config.yaml
n_layer: 8
d_model: 768
n_head: 8
n_kv_head: 8
head_dim: 96
d_mlp: 3072
vocab_size: 15939
activation: "relu"
norm: "layernorm"
norm_place: "pre"
norm_eps: 1e-05
positions: "learned"
qk_norm: false
attn_scale: 0.102
bias: "all"
tie_embeddings: false
parallel_block: false
init: "trunc"
init_std_qkv: 0.0154
init_std_o: 0.00384
init_std_up: 0.0154
init_std_down: 0.00192
optimizer: "adamw"
lr: 0.000429
beta1: 0.9
beta2: 0.98
weight_decay: 0.28
lr_head: 0.00384
grad_clip: 2.0
warmup_steps: 251
schedule: "wsd"
decay_fraction: 0.835
decay_shape: "linear"
final_lr_fraction: 0.0
batch_tokens: 131072
seq_len: 1024
doc_mask: true
train_tokens: 1021000000
steps: 7790
dataset: "wikipedia_en"
MLP neurons of a small language model. Each row is named by its layer, matrix (up: input weights) and neuron, and shows model dimensions 384-479. Each number is 128 + 24 x the weight over its row's rms, rounded and kept within 0 to 255. Numbers have three digits each.
After each neuron's rows, "fires on" lists the tokens most often at its 100 highest values on Wikipedia text that the model never trained on.

L5.up596:164135098173158095107112097130132138134141123134116155174122115143093137141132142127133124104105106164118120095128122161153104127133119102132131140123111084127075156142124124125131143142116104143129134140138118074149123126116133124174143105126055137147121135135144116087130114145119116114
fires on: "(", "."

L5.up203:093126089162134125135117137171097113132101153128105149130104101095154139129138137119172106147116125091122145122106090164081122111087121132123139132122137133084114134100124126148143141162127112139160124107138138139117125159106096130117138155104088160114109127113126178160119156160116127093
fires on: "0", "1", "4", "2", "6"

L5.up52:141149110105134123145138125184101112145110154119092116141156103116075120143079140112200138130119125104148167119132118154092136126100140106109128146138129140121099151105150121139156124170105167103091114108150141140133143148106072146153117134115115173088116150113127120176119087111128102132
fires on: ", ", "200", "December ", "July ", "April ", "June "

L5.up927:129102106121178113080112168132109143111144128113112158142147123123124087088151093104112129130075129158127195129131097146131172147149136090110130142090096096089121116158127116135107113180127141130120117104130152123107179113153115101135125156152099142145141099144108106125184143138145118153
fires on: "| ", "|", " ", "4 ", "— "

L5.up2187:125094162118141099138160119153116157186096115085110164143157130148123129128087115124118120131150134124100147160143139125150146108120114139111141151129086088102124093101127145136189161192124135124134108153164103097124114120188174106122107122167068145159163154162118154164134128146094128134
fires on: "-", "ak", "ing"

L5.up502:152115111130152111117153110150138183157090111102123127118164118143073117138133143147127170174177124146090129180134154131135159115163115094115122108127135133108141112147120101135163160137116105161111105133092085132120126144187144138160095129167128104152107126155143116127100088147096124126
fires on: "% ", "-", ") ", "typically ", "commonly "

L5.up1935:158206090117128137153136113120136143127130095115130185156150117133097124112159100114194154084125138166112198138110126119145162050126093151134131164145107113137131128104118115121122157134123152136110151125125159159096109141084123160121149109100098139105126131137143155135116072136156143102
fires on: "| ", "\n", ", ", "|", "s "

L5.up1127:117112130117154143132117139118126076107094122123148186136129120142100135122117166158126100086144148085087144151124115149106151137092108142082152163153119114107105177126129116178105133175128130131115124071130118144073100161126091119120142100107136102103137135144168154156137099135114160125
fires on: "a ", "s ", "an ", "his ", "' ", "first "

L5.up767:159139167141119137115160123155117120131102105115101119148127107125068133152139133063141128109141111133136133129101124117147139135109122106135114123137123130140118100180085113151130137166093112156085123163117131132125111110115167150138118123119091142105147149110106192155107130157106195146
fires on: ", ", "out ", "on ", "off ", "-"

L5.up2155:137143113137122082143175166151120128112108147134178160115101113118084095133124105145141119123116133120111149150117076124134189109102118106137117135100118161156088108134160151155100163119099143104133137103167186096122162124129104182134120156106104093134131111154123132116112070159118097115
fires on: "\"", "the ", "of ", "after ", "was "

L5.up874:168125120156111130104142132130098133141093145058116121117165141138113135119102122123138103086113132134099104132130114144118154126136133135060136154146074117115115156166102101157132104127126124135085173138134156160162105123119112123109170108164135119102125124146087138136164107152078108135
fires on: ".", "(", "1", "116", "2"

L5.up1273:134131142129121134106104098129133131101097127109140158156115133144130122125107135096114137133120145116145116144147138131066165134128086128133105128134125098128104122116144140157124122151134179131115150095124119130162162134120134151108153124117154138119107125114052150195138139159144129163
fires on: "of ", "th ", "States ", "the ", "s "

L5.up1887:128155103129122112130138139125134118151095111105166115193107148128100141103105140102159118121117104155116118098116127126146143099113139175158133171159133122156078175126102078131179130121103134145145141139137129114083113132188175127131101111105082094138125126132117134157167104129130154095
fires on: ", ", "is ", "(", "was ", "that "

L5.up805:123147134138162154092120114175132110110138154143100137133117184083104109142111101147110121141155122160112147104126136151139152095138144118123140140095117123112119114166146151148112176117124175105134100154167121097160167093158144151131144149132127107165143156152104160139134065132155108121
fires on: "\"", "'", "’"

L5.up1132:164144150168139134128163164130143145165120125114102122092125114158120131113100122082152098103135100178122122128141111176104115114125123128102120112168118125132104130104140141197116146104134142174132115077112135131136139132125152130102159120149115125141146154121123167162122092188104097103
fires on: "."

L5.up1281:146125169139167162070117123144135123100138117154126160127113140126115053170122128133141137165123080137124096079141124136109141114116165090154145168115102134121096091125087130118146101111068133125113134091141099144150122171140149075092144145171103087122121148112136136159179088141125129127
fires on: "| ", " "

L5.up127:191102095143143123119126115157131153134144138135114138180118082145112155140105119146117116132105139154142112115125102142178121093110141097108132098144083112167089166140158124115131113163136102113129102146103149104165140115183126125174092084092111104123110137149106070120147100160119112108
fires on: "(", "'"

L5.up485:158136127167133144132149148149140161116103081137084139137130114130133115123153164079139123070160139137082099090138111153142118133107121091093141113145114104112138122120158118161154135149145140136135155142131109157143114157181154113118153096176135104125171150128121130160092120137119114160
fires on: "."

L5.up829:165174101155163135107102122155116126145134119140113154138114155109104062119116098124103111124143153144088147134116124159142152061102130103128139128150106093117067147131155140136091167140102127145133163102135141136115104176137130129128097141155114166168147136157117142168137105134140171109
fires on: "| ", "|"

L5.up721:127139112133110141130107180151112136126116169096186111120138118133108095141160125087142074123113152115121175155128144134137120133133059116095110109158112114136092106197126096135131140110126121104111131150191128182131124136154181112147121151156117138113139149135067151167122074138101109128
fires on: "-", "mi", "in ", "of ", "–"

L5.up1986:121134153131158120123171114161122093159084125123103126071142156143125130140125095126162123147123163152121115165130161140123136145146110145128127176116122140089129103168134120152162155170144136150118120143101110141107152092188156097152116097155104143132129132129143140141145059116113118172
fires on: "-", "de ", "' "

L5.up40:142154138108145101107132118118144102129171147080105198159171128113118117164146138135129121155132152197115122178112119137115132125148117159132124168153118078133111188135135106122099127156101133176077132112152151104097109115122142145152134140106150079139150125131130148151101129145129165124
fires on: "'", "of ", "- ", "(", "/"

L5.up442:160114089170164137082107146117116130115127104141118130122175128151114142118082121137120093147150148152125084124137116121141130137166159096129161157153094145132119127121151098116129169121111099148085105159173129155162100132178111136148140125118130103102130156134112069146156131147115151127
fires on: "w", "h", "b", "(", "r", "y"

L5.up2612:141137127159200113094135107128086103109145051147124185137156112132104088120102072146107102125135096160126193136116096170152168086087121137103135125133117114139111158130112128120141147179100128110127137084061155130118148168146144117126155144099106127133139150138131144168133114159145141127
fires on: "|", "| ", "0 "

L5.up775:174120132109138140129135130107124154145083140117169147168146108149119092150127140119147088128170164084159155136134117105136115140155150132105141111172110129120152104156160130111141146141086100152105091128148131145103108134121156146072138176158116102131152131122122146116176110133120115089
fires on: "were ", "be ", "-", "in ", "to "

L5.up2054:135169131148129134144165107164136150146107072141157133137134158150100114137099128096139162122147114129133118120142133138123140124113097127126135155140150110108095190140134096132141124129144159154124131159156101129104135152148117106127142096101129119137141144123113129150103142177118131115
fires on: ", ", "and ", "that ", "\"", "As "

L5.up1571:176133125189135134107149126184140142138121135108129123153097108140092124101120122118096152126133103135089129118113125169094144134105097122110165122140122109139076109127114149157171185145105090152154099128130145122155114117135137124153128068144093159151151146137175118147117106156127143130
fires on: "."

L5.up1156:137104148133135128116170129123133084161130153098175165067138126127123133141134151131154146170141160121136136123121127155110145107111124136104150164140120146098099210143173105128106115110100127154113125111129113122126100124125154127139143128098113149167115147116100163138109120104140143100
fires on: "a ", "-", "non", "re", "the ", "an "

L5.up618:138161100189119118130122152119156121114135124107118104127140195177109099170131125092146111142126137172115163096141105142101142136132115088098151158137131087111121106154103099135127212138138131156098103094120123181141136124136140140129148148100109110122095142135092127141162104127135115140
fires on: "- ", "(", "^{", "km", "ft", "m"

L5.up1069:129150108153131157127152119103137104112116130106055119111090129178177141148142128111175119116117140135127183151113138101142122127066122076108147117148108149123138147150095129143140137162159138158148108130132130117164109074136124128098092112186127118119160131168161137165142125163133148153
fires on: "t", "k", "l", "than ", "y", "d"

L5.up2359:171123103106156125149176066120141150157087083121132112098160124136093169175082139111115075160130175171157095130134126149136143145125139122086127081121082099130163137109124118144133093103116118143090124174141092147086123123188097149153132075132142118132134148130135117112104130123153182136
fires on: "| ", "re", "a ", "with "

L5.up430:131166118150142122112126145155123120155153144114082151114131107173071132126102127122121076154120150136092133134127144152122129114103131085091132161101115153148134099120176158164134139139115134166144149124143133109106125141130180142128099125133145120146149118120159154141158086148126109143
fires on: "s", "S", "t", "ac", "k"

L5.up448:134147160117128156120163136147134092113150112097133137063088113161129118125159122140208134147133121140107105177104110128128159102161133117078147160118104150144088109130152147169123148138096129148066139089118116178112114133148145112124123106136149130126148146122133130139161076115090106141
fires on: "and ", "-", "/", "& ", "(", "| "

L5.up2666:121138138193146179124158079173075155161077092120095204095103142109125136156127143116168118150158143154129136135122138142115119110084082103119125129128134180109086152137139127125140141112146109117152152114183135155135142104102126077084143121163118084158143136120105172161133145103099104079
fires on: ", ", "1", "se", "0", "4"

L5.up539:133130129136154122110095135162165158113136130101103150160153109093137170149123139141121139084135088140123128092120127152125120103110080107163115124133089090133091131131160072078111110130102088107158126145151114096136090158143123106157078113136138153146135146173107136137143120125107123115
fires on: "\n", "-", "| ", "'", "en ", "ne "

L5.up1634:163116145139110149118167112132109177137139152073156139092152093177147119174102100131145096161118098139100158090132097152138131120111113140114140145189111113114135110183133107097146123154091141148120125137152100113142089138122152142121101153150111140115166110139115106139161098121108104136
fires on: "-", "/", "–", ".", "University "

L5.up1907:139150089162140144064132148151092172134129097147142138153153078132121133101145092090108112117098156140149142163111144165101149066106128130078116137190141119119122145140130149129131147193088127106169137098099118121104152156120124104147147139159125141102151124089115122121144109163131109112
fires on: "-", ".", ",", "es", "|", "et"

L5.up2952:138148098169170147105144117133102152125084103095131108128140158144121129185135094132104077113154136168112117162127124167119180118126089116096123109137137103113124098138132130090169105169133127166113122132088170114090112131157170107138119145159107153149145140149110121115116104169098117137
fires on: "| ", "-", "−", "–", "+", " "

L5.up714:127126095146134146125167119187100119158117128092165128107132077128131133141124102128125170132152127201132111159094143106133126124111145072139129115104111150130097114101122145124127117147120097157133113110123093129134132131139122118073131121139135136142174117117131144171116113178146147088
fires on: "of ", "and ", "for ", "in ", "on ", ", "

L5.up2516:162118136118150139144152142109081132095130093112095198155141114113127092143163130100145156121108125135134138149128097117130124123164109150133118150145158181145145165138167137152130127112098160137096158118172178145136160129155125152132126112106138131143139114129075123144146116176097112130
fires on: "| ", "the ", " ", "\n", "."

L5.up1620:175102126166172119121151148114075123139117074121151152086175122134141085132137118096118143161111104161118139111089084177126150132132115127097147106102117174092148104160141170152163104160142130147114138145114139126142135099096156124205108098114129123107121105136109109159203111152175135130
fires on: "| ", "; ", "n"

L5.up2910:128176146159130106119165145114156087123146087095112134111113143153105198107122161112102091118099131149118132120123129118181114088156116113137158168113139101112131100153116108098136168118105148118056133144152105123093163098104159156179105092138164107151139127132143111117129074113124104166
fires on: "c", "m", "f", "s", "t", ". "

L5.up2387:141094158134121131070118101144118129140151116120160115151129125127137117108078113126154101158144102139114152117121112139123162119099139155154134123151096134125132097125159132102155175111098133145129129129148128100135147157175147109156092149111089096138126128115137131120127126101151159109
fires on: "=", "-", ": ", "\n\n"

L5.up1344:175143159132139125114107104161128169136125112120112104136109103124127134159093125090126149141123111173101108151138102136120116144117111077129137092135109113131118142175133094187153114144122098153076146138093113159135113141171165123142111056165119095108158160126095112124123117139116112142
fires on: "and ", ", ", "or ", "-", "/"

L5.up330:152124108120121101105145104124165145137120138091153103126132148121110158182124085109091136128108088120128098161139106184123132089122122059117148116086091136147052144173141070125148132129126105152121101146135141134138122124119130142139094112104156088125131155168095086133144156157118107114
fires on: "(", "; ", "| ", "===", "\n\n"

L5.up1765:121090132139152135091100132091087107108138115119135156150102149187145110094152101114129128091088128158102145123093107140156165152142138107106117151141143156097156122180084111131146150129097146104145132043126160130090140126108096144172130133120121107153134124160160143164130139156142153147
fires on: "| ", "|", ".", " ", "— ", "+"

L5.up1769:144125110118106147138114144125127111124150117092100137098131115094092103174141121131133141134126183108130093139121148137113148100120135141144155145170087131163137150117117105140108138142103138159137130081170144141107130143127139143128126132128111100131114178135151137183119129151098149145
fires on: "-", ", ", "| ", "."

L5.up1653:138172136122140114110137118134112179110142130117073163149152092149134090149114096126150122098176095115128111121128138141125133113094110122125131137145111164146115104146172137137115147117108115158096152125129132138145156149163134109094102143114098108121127123127133150153133087178109144152
fires on: "\n", "the ", "(", "| ", "Title "

L5.up854:124108120143100122103128123156084107154096115106139150101102102117108130097113101112120162110126099195120161100099070114151134130103120078120128103109089132086127132170180136169152118200100063113146118144135178133134131124159146112159119098137153140155149151156095123150172091150151150106
fires on: ",", ".", "| ", ";", "\""

L5.up152:090148115168146179113125113139135156137160083136119150126122158092127096095128140113137139136109111133135115121126099147123111123175091112107141150083141168124069114125133146163138096104098131107152167158127085125132135129157169133138152150136172136096120159134132130099123122123135125114
fires on: ", ", ". ", "that ", "which ", "who ", "she "

L5.up524:138088115119152117089107132122103147125121156137121144142093114172101115072139075146093121116096141136145161144106117120150176104122170095134129140165132096100139113183131117106091156165117121153134091046100164158107128149142095137159096100160112115137146128171125115162149131134118143166
fires on: "| ", "|", " "

L5.up484:138163134119127110154146119118107115141132140158136139092122125131087115178104054122183131130134100117126117117100120107142113125127145133128112151143099174141141156161138118123113138181153100097086116167169136101134128142192089132131108104123102099140113169120105105116152126115178168113
fires on: "in ", "to ", "and ", "-", ", "

L5.up2172:139124146180131170090087135118131103122154118140084168129072167137133142138195136081132146084132089140144139106111141135143125143091149109142120104137137146128106140110121124123120113137128077130129089136123120113129092130097115099135151116110098169141146103122133116125121164139148151126
fires on: "He ", "Mc", "from ", "he ", "\n", "\n\n"

L5.up1129:166157152134111103132167089148123142159081130130123111109124137159117153141096049097154133137109154153156127169120123108111115121098134076133139119125128148151141118152151113149168123184122113139051125115112144117131152090119150113120133113126148151097157138120103122134140103117129126147
fires on: ", ", ". ", "(", "-", ".", "or "

L5.up1518:134135132130116143179130105127109133157144116125113135119126122141128114128118081090172093110117120152144170150108135131111108117112111072094153141102121130157126124196140110165150124118151112157143129161157187116089126119155137152103120160122135140116185177114166120156176138132139148096
fires on: "T", "t", "K", "k", "s", "R"

L5.up1718:159127107128119142109101152147146112131097089124126204111142133181106157143111175114102116107166128162156171143140129135086108087136103155150112133121139128140131127163098105115118145147107120160106148117084172134127087150124139155124141134126098153122124138144153109111165102137157097136
fires on: "L ", "N ", "| ", "°", "(", ", "

L5.up1963:153133141111107149139114167168157110098103116080125152135103086134089091145116088154154175171131148127127130176140143127117133105142093086130118111139048163113163113131168143100133128136128149141099100108146119134156157108113148123108113150174106143139130136140114123181098138138132123157
fires on: "| ", "-", "3"

L5.up1211:104156127141115118150161146108125086162128093116085155164141158138139119139152117154132151100161118128115114160105082157158135114151139094154150181164129101142139140115122128160139136129112121135099153175119169113100106119131144188125133138116116103185116123135110147114117098148149116159
fires on: "200", "A", "af", "202", "if", "E"

L5.up2825:132117115152169144102099121157120119120159111099083147174146136144098069141153137121111086142130115128151149148119156135108173089128130152152115130183115123136100146132157095133129138138110144132150128149119165160109153144132171120138110134144109125133157120138118115195144124173092154155
fires on: "| ", "; ", " ", "\"; ", "|", "); "

L5.up2273:164116129150135137105146136126166161147094125163075131133106120140115123190126099155092124125175165183126129143122123152121119137107121128122130105202101082148152163139123095117158109163159066116078109136135158104154123125159134138152131112085127073121154134132103127136132112153111147103
fires on: ".", "-", "(", "2"

L5.up1884:152135158156129127129172139192114145164132116100105134130109134143091124126110150086104137113116141187119109141122132116134136089121112113147121093184138119142089156131136107154178149147097074177118111149106161114133118085148174180140124094198130144104156123132144166163102118150100173123
fires on: "| ", ".", "it", "on", "at "

L5.up2286:142149140132140099146186124169110170128118084102103119146125130104105105126126123112170165108146134155132097168114111140118149114136102059117134110147102118133110171108150124130140135108125112161127115138143134127165128117192135114141130085137115149122135169121135122178137110124113169139
fires on: ". ", ".", "| "

L5.up425:168153079155124132122153127118141118126084089147140171180116124148103142151128120110129092107113124127080104106119140137160156082092094108122141138136127151127109110145129164153150118141139149203131125120082165124119159147125144153155135156136097134136108109157094147101140058171149099137
fires on: "is ", " ", "| ", ": ", "pl", "in"

L5.up2927:106161120132154117098179086192137148146142151113155123105088146122151136152061127143125141157158164126127127173121129123096142119128143100100149152125132118104133136108123136153153128116134167147095111156195159130148155149125141181133106170105147158114149171135092138131100078146151140148
fires on: "-", "and ", "& ", "'", "ing", "–"

L5.up328:171135144133144158053123134160135095135126090141093136126126102144101081170151120124136108174128099133100082160139123128105140097145134092132153156130094129067098109135151156119139106137057133161112110087124110135162117148134098096123133099134150095127107130159126112144145121177154152142
fires on: "| "

L5.up2297:159098156157149138110125136121123125082158105118092156150145151128124082149094119146130124105122127142156152137115116178173129114150126112077131149136119135136140164172124049137162123150079112140112150090115135156096152129115118160149108166100097148160110150158107079162160124147119157104
fires on: "| ", "–", "|"

L5.up2318:133154148154137088104122099118158125108143128110137110137159127116076107199093155133140162122155160191104121092143112130142130159117125140121143111139116097145119153166115117095111133119134099159113143092155151149107156131134161118113108105078111125161108182128134140125114092104120098093
fires on: "- ", "• "

L5.up1177:132154115158153137127129118108118139126130100160161153144101144133154104179094124107138126131166111129139115125102102161103133123162136106136136117082120101084081136122157113140166119164092085107131111143143117133150119194145120118128159118140118200123134144124136141129097150139126123106
fires on: ", ", "\n", "\n\n"

L5.up3049:109137120134152180076152102118148130136096097142123106156151120136066089143076119114114079173117116142128151157115139157133106122152133115095157138131115117131123111141145145118156112152049134188103113117094133156124125143169100118150154138149156117107139093141103097128133125183099130122
fires on: "-", "| ", "; "

L5.up2255:155174110135139142117141152132128110139122118132128144138147122152136117129124064104125137099110162136120121153104122141154130116164132122116136147080105094129135140154121146142119134174108156119125162130152093117139098114123118115100121153118142095115133118146166209128152108127152161081
fires on: "| ", "– "

L5.up1296:151116076129134118128132130123109200134125099112113195093201114142146124110087100107117123107133128133110149128121089117142117150111122127133129164146109073132135101131153118108142146102124109119112136132129145122076074090198101142128101098149081126124146090114108148164128149132166129148
fires on: "\n", "-", "y", "ing"

L5.up651:131119078113152129171134173104146155135106112153143113130103129151092120161117110141132136126157119188120144082102137115118156113146124107157124143112157098156119128155124110126111089114109080116105121127089178119111121148153118137109118123137099171112139144146144137105097135122115090099
fires on: "| ", ", ", "- ", "199", "198", "200"

L5.up725:164114106174148136104153136134094120125125096139138172176117166159075087146094105126126117157110113143128172148137088161133183133142122118106156178138120146097138108144117153136136133140110125121137131088130120170113110178096173121195114157159100120108162081142115116124183122151165099132
fires on: "| ", "; ", "|"

L5.up2830:161139122151118122111126134153143169111098100106101123129154148138137147133115127120159095106113097120154117104126132141141115115126131065150115107137085096151074143127153138159167119145116103111116130150122131117140097133174139139102150132133133118136133116142154116175169106131119107153
fires on: ". ", ".", "; "

L5.up2614:130096172134130097123138142206130139142143171094160127118104125134110127137108123104152119151161130154149157154137110147098166129127132153105125121106138142137128123159159119122151117161108166150078113060140175128128115172139157123106112172115122135120113124114145125138110140105138119142
fires on: ": ", ", "

L5.up2078:130151098146106117128106109131088125119100102150135176145119160140101090106105113143089059140122147107118136122151144138147122123114127151121122148168103130082149135126143125147121150115091127141154136136141178121111123182148117116169171116157118090157101135143100134150114113156102139165
fires on: "\n", "|", "| ", " "

L5.up2673:146134134164159126128169098166135095135149088142140106122138107128122107133144142115143103122121144136147155121140098128160151116135124120139123105126118127144121126107126160150113151129098129147153123146145121106103160090122125137120080100124093143124151184146133137152093098143132158102
fires on: "–", "| ", "-", "/"

L5.up62:135138100109113146102111164110114177139133130101107084081159115157105157156114133148127074131149146134141107156153156122129136144142102120111166158123112104144124127115097067129161083187078139153124189119110153151125126144116116102119113154130103150121155110149110151117120145140134140172
fires on: "| ", "187", "1"

L5.up2525:133158136140137129095127152135109096132127135143082120119115119144117125137111070107109110090153129140120100165110110137133132143097135086096162130129129139170136093127064107111112108178144114163103131121131127184148109111093152111126138156126112138133143109140135154124127150109129162142
fires on: "to ", "in ", "by ", "at ", "for ", "| "

L5.up171:118143137115130073116143135141120083142153108113169125129140101130122136125085135119153097094129158120136100143129128118107136131107142104141152142132123104102127124153118095120135120123123115137076121103117142129129117108123124140114133124095112149126154139128184166110122119124121163148
fires on: "the ", "a ", "first ", "of ", "an ", "\""

L5.up44:151191159110129114118173131195137110145118122091195142141138148177108089142114090087114125102136159147114096161137107134139128116127130128087133165088100116110113131178129103122120101174104131130095151140113124154114084076099148129151105133140115118130146168138104135153141092142107154116
fires on: "–", "-", ", ", ".", "/"

L5.up2094:138142115147131147152126111146090125143117137043159125091152112139151103135181097138110109078115156164095088156122110151158147114099110095116137116131093132130135179120120143150083134120129105172108150131151146142146169081177114088105130102136100158104149124113131130144125071162133128096
fires on: "in ", "to ", "and ", "from ", "the ", "— "

L5.up2892:160157136145116138150120111145100125147163109128083127138177120096120118153104062108189159151196124122130114142129112151135147112133121086117142137141111168118091154100121120138139117163163100080100118167138123147141147161145135099159113134131146128167137125134085113128133119150086169104
fires on: "-", "in ", "'", "on "

L5.up1506:156136113145148137103155162124143116133097107130137159117143155126126087148155106101153139166093149161125152146112129133141160124126142115096113117139142121055151121138133106111104155163115129126166166100145166173116147123105089156170095165151111109138123120163158118163183128119160126093
fires on: "| ", "|", "— ", "4 "

L5.up2239:112125124126129107143141150138109092138135133141155157133154160138131119112166152145120147094114134160126168145103096128130125139130147149114127102097138145149077146149109112127102156121119154130118098153144126110106154131170138153123093075109091134119108197153137105132110148133110135134
fires on: "\n  ", "- ", "| "

L5.up2740:133127139136112146140131124129120121152085137137148103100149089089093132162122100140100157117135105178140106145133145157126166099137155142107148138137096130170149158138156102119132150135094119147146110151120120119120124102132175134119127157142084148122156124137118113163151066121091193137
fires on: "-", "; ", ", ", "/ ", "- "

L5.up222:122151168144147108128146133129089131142139131060111162110145118099091084166088145106159144141182133159089125141144129131124157137129122101076132165120115129084103124115110156112126113146169133111127138135121094103101146114119146164120125154139104142129131163121132126148135103159089126087
fires on: "T", "Ch", "Sh", "ch", "Se"

L5.up1502:154141082114133143132158142125099116115151130124120177102168098150148130158088145109122174171169136112198135129121151130095133139134113132133133130128129088139122118155139107147124097118136120151081134174109117122137122149196083150125118151127118109153150102156121118142123172127114150089
fires on: "-", "ing", "round", "all", "ed"

L5.up31:131148122130128178128162097139129121146109120088157138106135137135105131127140139079122128069131075179146117152126105166122134112160126118100144133094112131142065116122098131148156112130074145136144177120134105136092110141171151115129127144121159140126167108128132138125151107128207150068
fires on: "and ", ", ", "who "

L5.up427:145117127141150139107140130149119130101120122156113098089074153122120107119092125113156166161148119133147151144109134133154139136116122102140120116086112136131087155139103133102164117107122120115092147188140163120107142103149157153142126144122152154122118140121132154116085072144175100112
fires on: "\"", "book ", "drama ", "film ", "album "

L5.up1933:125166125153121099095125113136098142110156132134132140171088097133131122137078123132102098078147136145104094130132113174196125144078124109104141123168105132087140117163128136107145116128122095155150119129181143092144122155118127115146145113081082060128109122130169150162160095160113094110
fires on: "g", "|", "- ", "\n\n", "en"

L5.up45:132149136159146110161132162150104161154105151094159139105189123111117102140118114107135110118175086113176128123114104139137118091141092118090124171136099118107091145133131133156116136126118145145074131163148146127095125114122106160116156140091115117135107109146146135189184091153082128127
fires on: "sc", "Ch", "R", "Sh", "st", "Sc"

L5.up100:150152116116125115125151098115137108118139081114139165085135128131088125159115128117159140104106140145134149137125104183189176117117101157089109118103146170157085135124124087109115128147117152105135121164167123136110130161145134129117122090093104124122120149123136114152128130115136136145
fires on: "| ", "–", "MF ", "JPN "

L5.up900:121155125125134108120139158205135166108076149100173134130104107131062136099157161124145128110141086150140143127142123136111168126127128165132120134122104145160102106138115103140184115105113153156124146087128116115115098112174133129080065134135098120130158110128116121143107100120120132142
fires on: ", ", "), "

L5.up2866:170140106117149082089072158111103152081123150157150131142123106146148099097106090105118135109125156132103151144096100111139158137142139092116120132129102125087118118131124114100113132173111099118101124097135180117068131132129092160162117152121092155155132121170125172154153134158153159153
fires on: "| ", "|", "(", "in ", "% ", " "

L5.up1223:115159141153134110123111121169136139165066127108163143164126105131104125157097090126123100130136149181125135166122111131159113124104114111151120140115101132130132133140105138139141150139149131090153120106135080113131136159114145123134095118098115130125141164123162172130113115130155127107
fires on: "| ", "career"

L5.up2859:198143108135175097108111110153103136113107136132163132096154156148120080112098104097129137166120121148133187147135081146125165129118112143085131094131131127084104150110188095128105110167096123099141127056101167159081129119131079108146143134139125083104163139167125114164143175122164156124
fires on: "| ", "|", "— ", "2 ", "0 "